python train.py --hidden_size=768 --num_attention_heads=12 --num_key_value_heads=12 --norm_place="pre" --norm_eps=1e-05 --positions="learned" --tie_word_embeddings=true --init="normal" --init_std_down=0.00542 --lr_head=0.00469 --schedule="wsd" --decay_shape="linear" --train_tokens=1375000000 --max_steps=10491
MLP neurons of a small language model. Each row is named by its layer, matrix (up: input weights; down: output weights) and neuron, and shows model dimensions 48-111. Each number is 128 + 32 x the weight over its row's rms, rounded and kept within 0 to 255.
Before each neuron's rows, "fires in" lists the words (lower case) most often at its 100 highest values on Wikipedia text that the model never trained on.

fires in: "the", "to", "their", "its", "his"
L4.up187 [110 131 114 113 126  84 123 115  75 115  83 131  81 149 138 150 110 109 129 101  97 149 152 162  98 105 100 108 132 147 121 106  67  61 126 169 128 137 163  94 133 192  98  87 143 182 134 134 128 134 140 100 132 112 116 146 127  94 196 105 141  84 127  95]
L4.down187 [122 171  96 193 165 115 197 156  94 137 111 138 170 121 140 112 133 156 114 135 145 119 129 132 142  61 159 141 181 112 124 188 209 152 103 124 112 184 126 138 111 170 152 101 134 145 164 138 144 124 113 126 122 104  97  90  48  84 124 145 133 135 152 140]

fires in: "the", "and", "were", "their", "was"
L4.up611 [114 132 144 131 168 101 102 171 153 145 106 121 117 106  93  40  98 124 160  91 108 128  75 116 106 134 102 106 172 100 167 144  71 131  92 153  77  82 142  99  93 137 103 121 108 113 115 156 168 139 150 133 199 192 136 170 151  85 131 146 122 109 154  86]
L4.down611 [166 135 140 112 135 123 151  75 130 140 153 164 198 144  67  67 154 123 105 187 103 116  89 134 113 130 119 127  78 118 108 127 154 142 120 111 126 171 140 129 110 150 129 151 108  60 108  60 105 161 120 133  96  90  72 129 185  67 135  81 131 120 103 112]

fires in: "and", "are"
L4.up3048 [ 96 146  61  85 219 149 144 173 143 164 127 123 130 124 179 131 156  97 116 123 135 110 135 116 113 134 155 103 131 119 105 151  92 109 166 111  87  68  78 131 103 161 138 180 156  74 143 106 108  97 117  74 152  96 108 136  86 152 144  86 137 204 109 151]
L4.down3048 [133 182 109 105 107  74 111 116 143 119 143 114 144  99 104  79 161 107 103 140 129 105 141 177  87 169 103 168 103  99 181 128 125 158 111 133  85  85  76 157 200 202 142 140 101 118  87  98 139 142 174 143 137 161 115  84 177  94  76 117  91 114 156 138]

fires in: "the", "a", "his", "to", "later", "1983"
L4.up1072 [136 166 147 142 148  98 132 190 140 126 123 139 126  88  98  96 155 159  52 116 110 147 162 166 122 114 155 176 106 125 121 122 200 125  92 137 151 121 147 109 133  86 107 196 153 109 148 147 150  76 112 151 127  90  65 120 136 224 165  93  97 134 104 148]
L4.down1072 [143 116 161  91  64 126 132  95 126  85  79  89 125 140 169 141 151 145 159 169 148 106  83 150  96 108  77 113 127 126 124 101 133 103 147 135 147 142 168 170 138  93 137 129 131 104  82 121 196 113 165  98 126 127 172 140 159 119 106  91 120  91 132 110]

fires in: "the", "with", "to", "his", "a", "of"
L4.up1104 [142 135 133 127  93 109 131  97 113 113 143  87 179 164 132  71  74 113 166 146 148 149 111 124 106 115 101 111 154 186 135 202 128 209 120 117 139 146 115 116  80 122 127 166 101 159 152 128 107 141 156 144 108 211 128  88 119 119 183 130 121 175 116  81]
L4.down1104 [140 132 151 127  88 154 145 144  95 134 141 128 127 147  96 135 125 153 123 122 124 124 101 124 166 138 160 212 178  53 121  76 155  78 138  79 136 151 118 142 117 153 153 167  92 144 149 170 197 123 173 109  48 148 114  96 110 133  89 175 131 106  84 134]

fires in: "the", "a", "at", "s", "of", "family"
L4.up1703 [ 90 116  86 111 104 142  86 129 104 172 152 142 120 131 206 122 105 145  64  84 143 128 120 194  89 189 167 159 170  91 163 141 125 159 116 176  87 190  89 110 104 146 102 152 146  97 121 132 171 151 180 104 134 103 129 147  96 151 161 153 156 164  69 125]
L4.down1703 [ 86 132 146 119 155 162  98 127 122 124 115  88 142 137 111 118 134 182 107  86  91  83 136 141  96 114 103 131 113 167 123 131 127 125 185 178 133 153 164  85 108 158  89 164 161 140 116 143  92  84 188 172 159 185  70 146 153 114 164  97  72 152 125 115]

fires in: "had", "they", "were"
L4.up1344 [135 142 117 182 170 164 148 195 119 114  95 136  92 113 128 124 130 105 116 113 151 117 165 123  95  73 103 144  77 151 136  98 148 132 103 190  36 139 159 141 109 125  98 135 112 141  88  87  53 143 145 152 136 187 109  74  11  71 141  98 174 122 145 124]
L4.down1344 [100 105 143 130  32 103 128 101 138 136 102 179  86 170  97  88 131 129 116 128 122 123  93 132 138 133 103 137 107 151 111 117 126 174 171 144 139 140 122  93 138 133 143  99 156 133 129 104 212  89 164 132 168 153 112 120 210 158 165 163 146 137  66 140]

fires in: "s", "their", "whose"
L4.up311 [174 158 143 167 130 159 125  95 120 136 124 149 141 180 169 173  93 121 101 105 131 145  56 116 102 148 107 155 197 189  82 122 177 108  69  80 129 119 111 116 129  99 141 184  98 167 149 196 108 175 201 103 157 106 122 156 139 130 108 133  92 141 191 113]
L4.down311 [113 105 146 113 105 135 117 190 133  79 149  58 149 148 135 160 126 137 129 206  95 101 120 196 169 157 155 157 157 145 144 139  83 132  97 163  95 160  85 134 172 178  82 112 124 173 138 137 118 175 130 127 129 192 109 141 109 102 122  93 163 107 126 105]

fires in: "their", "his", "its", "her", "owl"
L4.up1335 [137 120 160 102 133 177 144 147 208 143 119 114 187 158 151 131 108 111 129 102 146 114 129 171 168  72 142 140 171 140 135 162  81 182 147  94 100 175  83 114 106 143 128 167 146 160 220  69 126 222 131  79 144 138 177 151 154 138 174 136 150 129 176 108]
L4.down1335 [ 97 141 168 143 100 149 117 158 104 108 133 140 180 143 114 120 107 171 118 110  99 189 134 149 132 111 146 153  75  67 129 162  92 142 158 183  80 132 146 130 114 167 131 133 143 131 129 113 146 164 124 135 185 119 111 151 166 163 138 138 159 122 188 156]

fires in: "the", "his", "its", "their", "a", "an"
L4.up1742 [151  99 161 134 168 157 184 125 147 130  81 134 167 155 116 119 133 173 182 129  47 143 145 109 143 145 127 146 153  96 170 102  89 165 160 158  99 112  95 145 165 138 169 114 164 164 134 109  97 147 130 164 156 158 129 121  65 156 141 166 136 154 221 131]
L4.down1742 [104 101 129 112 100  91 149 200 135 135 182 119 123 175  99 134 175 195 106  84  58 162 176 125 113 146 116 127  75 142 158 155 154 138 148 154 142 210 163 181  97 156 114 173 152 165 135 139 178 103 142 106 156 164 109 104 142 105 131 132 123 102 139 131]

fires in: "the", "s", "a", "an", "its"
L4.up1068 [132 108 139 120  53 106 125 136 110 113 142  93 120 135 127 104  73 133  72 142 131 133 165 109 160 111  71 155  86 146 139 167 127 196 171 111  97 177 141 183  82 148 123 125 146 118 212 100 156 161 112 149 147 149 138 105 116 134 155 126  88 122 162 112]
L4.down1068 [109  61 123 137 122 151 117 131 157 116  91 152 148  75  71 123 155 193 153 108 152 166 145 107 105 175 144 123 105  98 129 127  66 121 145 145 124 154 138  65 154 103 127 100  48  92 103 144 133 104 160 214 139 151  95 167 165 189 126 177 104 138 146  90]

fires in: "the", "to", "of", "a", "in", "as"
L4.up3021 [154 163  94 215  94 122 157 142 125 126 135 133 145 167 150 110 179 105 152 140 141 171 124 191 107 101 105 144 155 101 129 108  79  52  62 125  46 176 199 207  86 116  99 156 106 142 156 185  74  96 159 143  80  94 111 106 114  78 103 100 119 107 128  95]
L4.down3021 [117 147 137  88 172 135 137 131 104 100 141 117 112 115  77 110 163 173 178 148 137  36 127 124 141 193 162 137 124 153 124 146 161 211 170 183 160 141  76  72 107 123 128 147 100 120 123 109 147 148 100 145  77 162 165 123 162 126 138  95 152 148 133 141]

fires in: "s", "fuj", "suz", "gt300", "the"
L4.up38 [110 139 160 108 145 108 138  62 103 162 138 134 138 147  94  52  94 127 137  67 100  86 191 137 171 100 126  95 116 175 192 105 154 141  91  95 175 130  54 130 145  98 176 151 100 159 103 160 138 151  97  43 185  87 197 120  70 112 173 125 169 184 171 133]
L4.down38 [130 162 103 148 127 135 105 117 166 143 103 100 100 159 147 115 133 164 108 138 153  81 142 141 159 157 135 149 178  99 101 129 138 113 117 190  94 168 143  91 128 162  74  91 144 168 142 142 102 158 165 144 153 166 123 127 127 150 147 134  86 133  91 165]

fires in: "with", "the", "li", "de", "hindi"
L4.up982 [122 107 100 113 118  95 121 185 104 147  81 163 199 157 185 115 144 165  97 148 103 181 154 130 142 151 130 130 123 114 138 130 148 161 118  47 122 105 179 120 139 161 121 148 127 193 150  81 146  54 112 120 155 135  90 120 138 160 149 101  73 127 134 139]
L4.down982 [170 108 145 152 132  96  89 136 178 141 183 158 135  79 118 156 157 158 151 133 130 165 153 175 164 101 213 117  72 163 127 161 108 128 152  89  87 133 106 172 134  95 115 114 113 103  96 150 166  65  76 141 192 156 164 174 168 139 101 112 131  86 117 122]

fires in: "the", "of"
L4.up596 [120 105 128 131 168 196 131 121 155 114 171 182 146 131 175 188 143 120  92 133 163  70 133 153  87 119 134 179 127 140 129 159  59 174 154 139 160 147 122 141 122 187  92 168 158 129 151 175 158 114 126 147 147 105  75 111 132 133 146 108 125 162 178  81]
L4.down596 [115 105 104 160 103 175 150 117  88  82 116 115 191 187  86 163 112 109 126 151 107  93 142 148 115 158 159 148 127 127 167 152 113 131  70 153 118 145 199  81  87  99 182  65 132 108  93 102 116 149 122 153 144 185 132  63 147  92 130 157 188 112 136 110]

fires in: "the", "a"
L4.up219 [141 163 135  78 172 162 113 134 116 115 123 122 168 107 110 148 156 132 116  81 117 186 130 125 108  64 182 145 127 127 117 138 167 164 132 172 118  91 135 160 128  99 153 163 110 115 137 142 129 140 115 133 154  93  75  82 136 174 169 101 110 108 163 165]
L4.down219 [ 88 132  81 156 194 109 123 172 133  91 108 120 105 114 125 138 144 148 139 154 122 102 113 127  93 152 148 140 142 141 116 110  88 114 150 135 162 128 151  99 114 211 107 123  85 147  87 136  94 143 148 171 122 151 136  89 122 139  79 163  94 214 103 123]

fires in: "the", "s", "that"
L4.up714 [146  38 194 139  96 102 188 140 104  91 150 118 177 172 100 107  82 156 108  82  90  84 124 133 151 111 129 113 121 150 169 127 161  60 130 117  99 128 161 137  94 158 125 154 159 120  95 146 163 157 161  86  96 143 127 112  87 160  99 205  80  79 113 105]
L4.down714 [143 132 147 141 156 158 106  82 126 157 118 157 146 123 173 109 181  58 150 108 179 129 106 143 105  99 154 110 122 122 120 161  79 115 154 214 112 138 113 186  84 123 140 101 132 140 140 130 120 158 167  77 141  61  98 158 175 154 147 140 130 191 172 117]

fires in: "and", "of", "in", "the"
L4.up2608 [148 182 131 133 121 156 136 105 116 134 128 135 121 103  83 142 175 176 110 142 105 182 188 147  85 173 130 114 101 160 149 133 107 133 118  75 165 119 138  92 108 148  66 100 173  95 102 152 129  68 133 201 125 178 105 144 158 187 126 105 143 128 170 156]
L4.down2608 [115 129 139 169 127  64 108 188 137 141 147 134 155 112 101 144 173  77 150 110 178 142 212 133 172 107  83 119 134  62  76 100 148 120 106 138 102 115 163 118 110 155 115 116 121 184 188 145 110 145 175 100 148 122  88 103  87  66 113 171 116 111 104  91]

fires in: "and", "or", "to"
L4.up1737 [181 196 133 128  93 126 114  72 130 157 206 143  97 112 160 127  85 177  81 207 163 157 128 111 159  94 144 129 162 130 149 109 138 170 113 151 135  96  91 117 132 127 183 136 140  99 110  98 120 151 121 137 161 151  60 117 146 165 141 152 150 110 127 150]
L4.down1737 [102  71 119 166 145  95 137 107 107  96 177 103 103 115 117  77 122 107 171 134 157  82 183 128 199  99 164 154 113  96  92 112 106 119 143 133 202 161 177  73 195 116 164 174 143 139 171 148 132 109 147  77 103 148 123 165 124 125 120  90  93 126 120 130]

fires in: "or", "and", "this", "orchid", "a"
L4.up116 [148 147 106 152 124 120 111 111 141 144 120 120 112  84 143 124 135  82 169 161 135 158 135 155 117 157  84 176 131 158 116 152  89  98  92 118  87 149 103 168 101 202 134 109 159  72 126 104 132 120 171 107 123 114 143 126 123 152 105 101 126 171 145 115]
L4.down116 [ 70 129 132 149 145 157  68 204 126 156 139  66 144 139 146  94 127 148 124  94 114 126 148 148 161 139 180 121 104  96 138 165 164 115  63 159  97 105 102 176 109 149 160 139 103 204 148 149 110 129 167  79  78 105 106 131  90 126 126 170 160 150 107 170]

fires in: "the", "of", "and", "ve", "missouri"
L4.up2058 [169 190 146 138 197 168 134 155 122 165 117 139 135  95 107  96 164 147  88 122 149 129 132 171  87 122  75 149 167 115 137 153 134 183  68 124  98 174  77 178 182 148 133 124 139 133 124  53  63  81 142  98 145 166 165 102 111 162 117 133 132 127 121  58]
L4.down2058 [147 220 142 171  93  53 131  80 144 193 121 122  61 125 182 174 115 149 142 160  86  96 139 142 125 141  67 167 108 130 102 195  99 111 176 103 156 118 129  88 143  84  85 108 120 104 185 158 192 140 126 161 136 115 102 106 113 110 106  88 142 166 160 121]

fires in: "and", "the"
L4.up1985 [150 158 112 122 169 149  67 159 147 179 139  85 225 132  85 130  52 162 108 120 143 154 126 135 112 133  68 117 159 180  89 147 102 112  80 141 128 152  97  93 112  97 102 119 102  74 136 157 184 133 141 144 135 109 138 118 120 118 120  82 184 139 127 126]
L4.down1985 [106  94 163 124  98 156 154 129 138  95 120 106 180 150 152 139  86 165 142 103 169 172 125 130 151 156  87 179 206 133 135 128 126  98 118 135 110 162 171 156  75  76 143 141 117 152 178 105 115 105  80 140 110  97 196 126 167  78 134 142 208 183 100  94]

fires in: "on", "mao", "to", "in"
L4.up1982 [165 128  98  72 166 125 202 100 126 144 114 111  85 148 170 143  87 158 152 110 158  95 135 128 128 118 130 153 130 169  93 143 119 150  87 114 169 158  87 110 183  95 168 160 124 106 116 123 126 150 177 149 140 155 106  73 112 129 231 142 113 141 128 104]
L4.down1982 [ 72  70 120 214  66 103 171 109 131 172 110 128 165 167 187 112 110 147 135 125  96 158 177 100  61 113 164 133 132 140  84  67 132 144  98 151 204 171 146  99  80 109 121 137 200 117 115 115 102 153 105 162 138 102 120 105 128 107 145 117 133 101 113 147]

fires in: "to", "and", "of", "the", "on"
L4.up1645 [110 149 101 172 153  90  75 138  89 123 164  50 107 202 142 145 136 125 135 104 153 103 156  67 182  61 149 149 126 138  93  95  83  92 112 154  95 110 169  83 111 110 100  67 132 100 112 157  81 121 106 108 116 122 103 114 113 106 175 109 108  99 125 141]
L4.down1645 [113 125  78 132 176 103 175  99 102 113 103 208 128  64 134  79 123 143 130  89 122 115 139 149 161 149  76  88 142  79 195 103 165 163 157 151  77 137 167 157  86 165 164 164 103  91  97 119 100 148 111 106 125 152 171  89 175 137 114 116 123 143 172 126]

fires in: "and", "got", "wireless", "team"
L4.up1964 [211 155  92 146 152 148 138 150 149 142  54 134 120 120 147 130  99 116 143 131 136 158 140 155 109 158 179 150 117 163  83 187 145 162  35  87 101 112  91 129 176  82 142 155 133 115 124 106 140  93 112 117  90 121 113 107 134  74 139 160  90  66 151 137]
L4.down1964 [119 137  77 109  78 157 108 151 147 168 144 101 135  59 131 147  73 123 127 166 173 143 156 136  93 149  98 141 134 171 187 116 137 139 102 126  88 110 168 140 122 165 164  88 183 112 138 134 130  99  86 126 131 112 116 143 133 124 115 120 140 148 135 110]

fires in: "of", "with", "between", "the", "around"
L4.up520 [118 130  85 108  96 124 100  85  98 162  88 117 186 112 140 102 166 171 167  82 104 104 109 148 176 127 111 188 184  81 106 118 180 151  95 107 148 120  74 184 135  99  97 120 122 128 142 129 135 122 123 144  46 125 160 166  86 208 123  90 141 111 120 124]
L4.down520 [149 150 156 162 162 117 100 129 116 152 133  97  85 168 125 194 115 140 133 107  92 172 125 150 103 161 175 163 172 114 151 131  78 195 136 123 175 143 137  87 157 135 169 126 113 156 179  99 136 142 143 158  54 153 157  92 139 131 125 166 112 176 118 137]

fires in: "the", "by", "of", "musician", "record", "singer"
L4.up301 [117 189 104 148 144 142  48 132 102 174 144  82  78  83 163 152 104 161 146 169 182 163 123 113  92  92 110 138  80 158 119 160 154 146 144  98  90 176 127 161 148 123 110 177 187 130 110 106 121 156 102 108  99 145  63  79 137 127 150 121 171 185 116 116]
L4.down301 [160 133 152 169 166 130 105 132 147  55  66 173 146 128 102 162 181  78 156 112 172 140 101 128 146 148 126  88 154  37 124 138 142 144 140 113 125 131 148 131 156 101 133  99  87 125 142 138 174 117 143 123  91 142 118  93 110  93 167 140  87  84 151 144]

fires in: "before", "episode", "and", "after", "by", "but"
L4.up2691 [106  87 116 111 120 101 136 147 158 170 112 134  80 110 115  87 115 137  76 130 100 108 144 141 146  68  89 172 129 137 193 189  86 134 165 159 141  93  86 145 174  57 151 157 112 129 122 182 107 144 140 123 200 167  82 124  67 156 126 148 136  95 138 144]
L4.down2691 [134  81  99 134 169 160 157 156 131 131 142 145 126 143  72 111 129 134 165 146 140 172  89 146  96 162  85 125 166  87 197 153 108 171 111 149 154 132 114  96 138 116 147  93 120 145 110  91 151  94 127  82 136 162 122 124 158  84 124  98 150 134 141 110]

fires in: "and", "that", "which"
L4.up2907 [179 155  72 109 161 107 187 169 172 115 119 182 188 116 118 160 179  71 140 127 133 129 143 147 174 135  59 137 133 144 150 142 104 153 133  59  64 149  93 139 125 116 130 121 133 151 121 166 137  92  77  83 184 155 166 161 167 128 106  97 137 139 115 128]
L4.down2907 [ 94 143 151 115 140 156 149 108  94 161 105 115 129 163 175 108  80 158 111  92 103 152 147 118  89  78 185 120  96 135 102 154 119 152 128 135 116 103 127  71 130  57 168 166 178 117 157 134 155  87 168 129 148 153  93 157 130 182 196  96 156 114 135 101]

fires in: "role", "year", "date", "title", "co", "apps"
L4.up1543 [122 134 160 119 170 101 101  91 116 156  67 153  87 102  77 146 143 105 136 177 113 135  81 135 128 119 140 170 170 129 144  70 155  75 133 157 103 128 150 133  90 169 121 176 131 163 132 111 161 108  84 178 139  92  62 178 124 108 113 150 196 104 123 105]
L4.down1543 [ 85 149 113 179 157 113 135 111 127  94  85  65 135 143  87 119  77 103 120 136 117 164 179  79 127  93  86 130  67 155 143 157  96 152 190 133 188 135 145 144 119  69 154 172 152 129  84 153 161 109 115 140 137 143 142  70 148  94 158 143 154 179 126 109]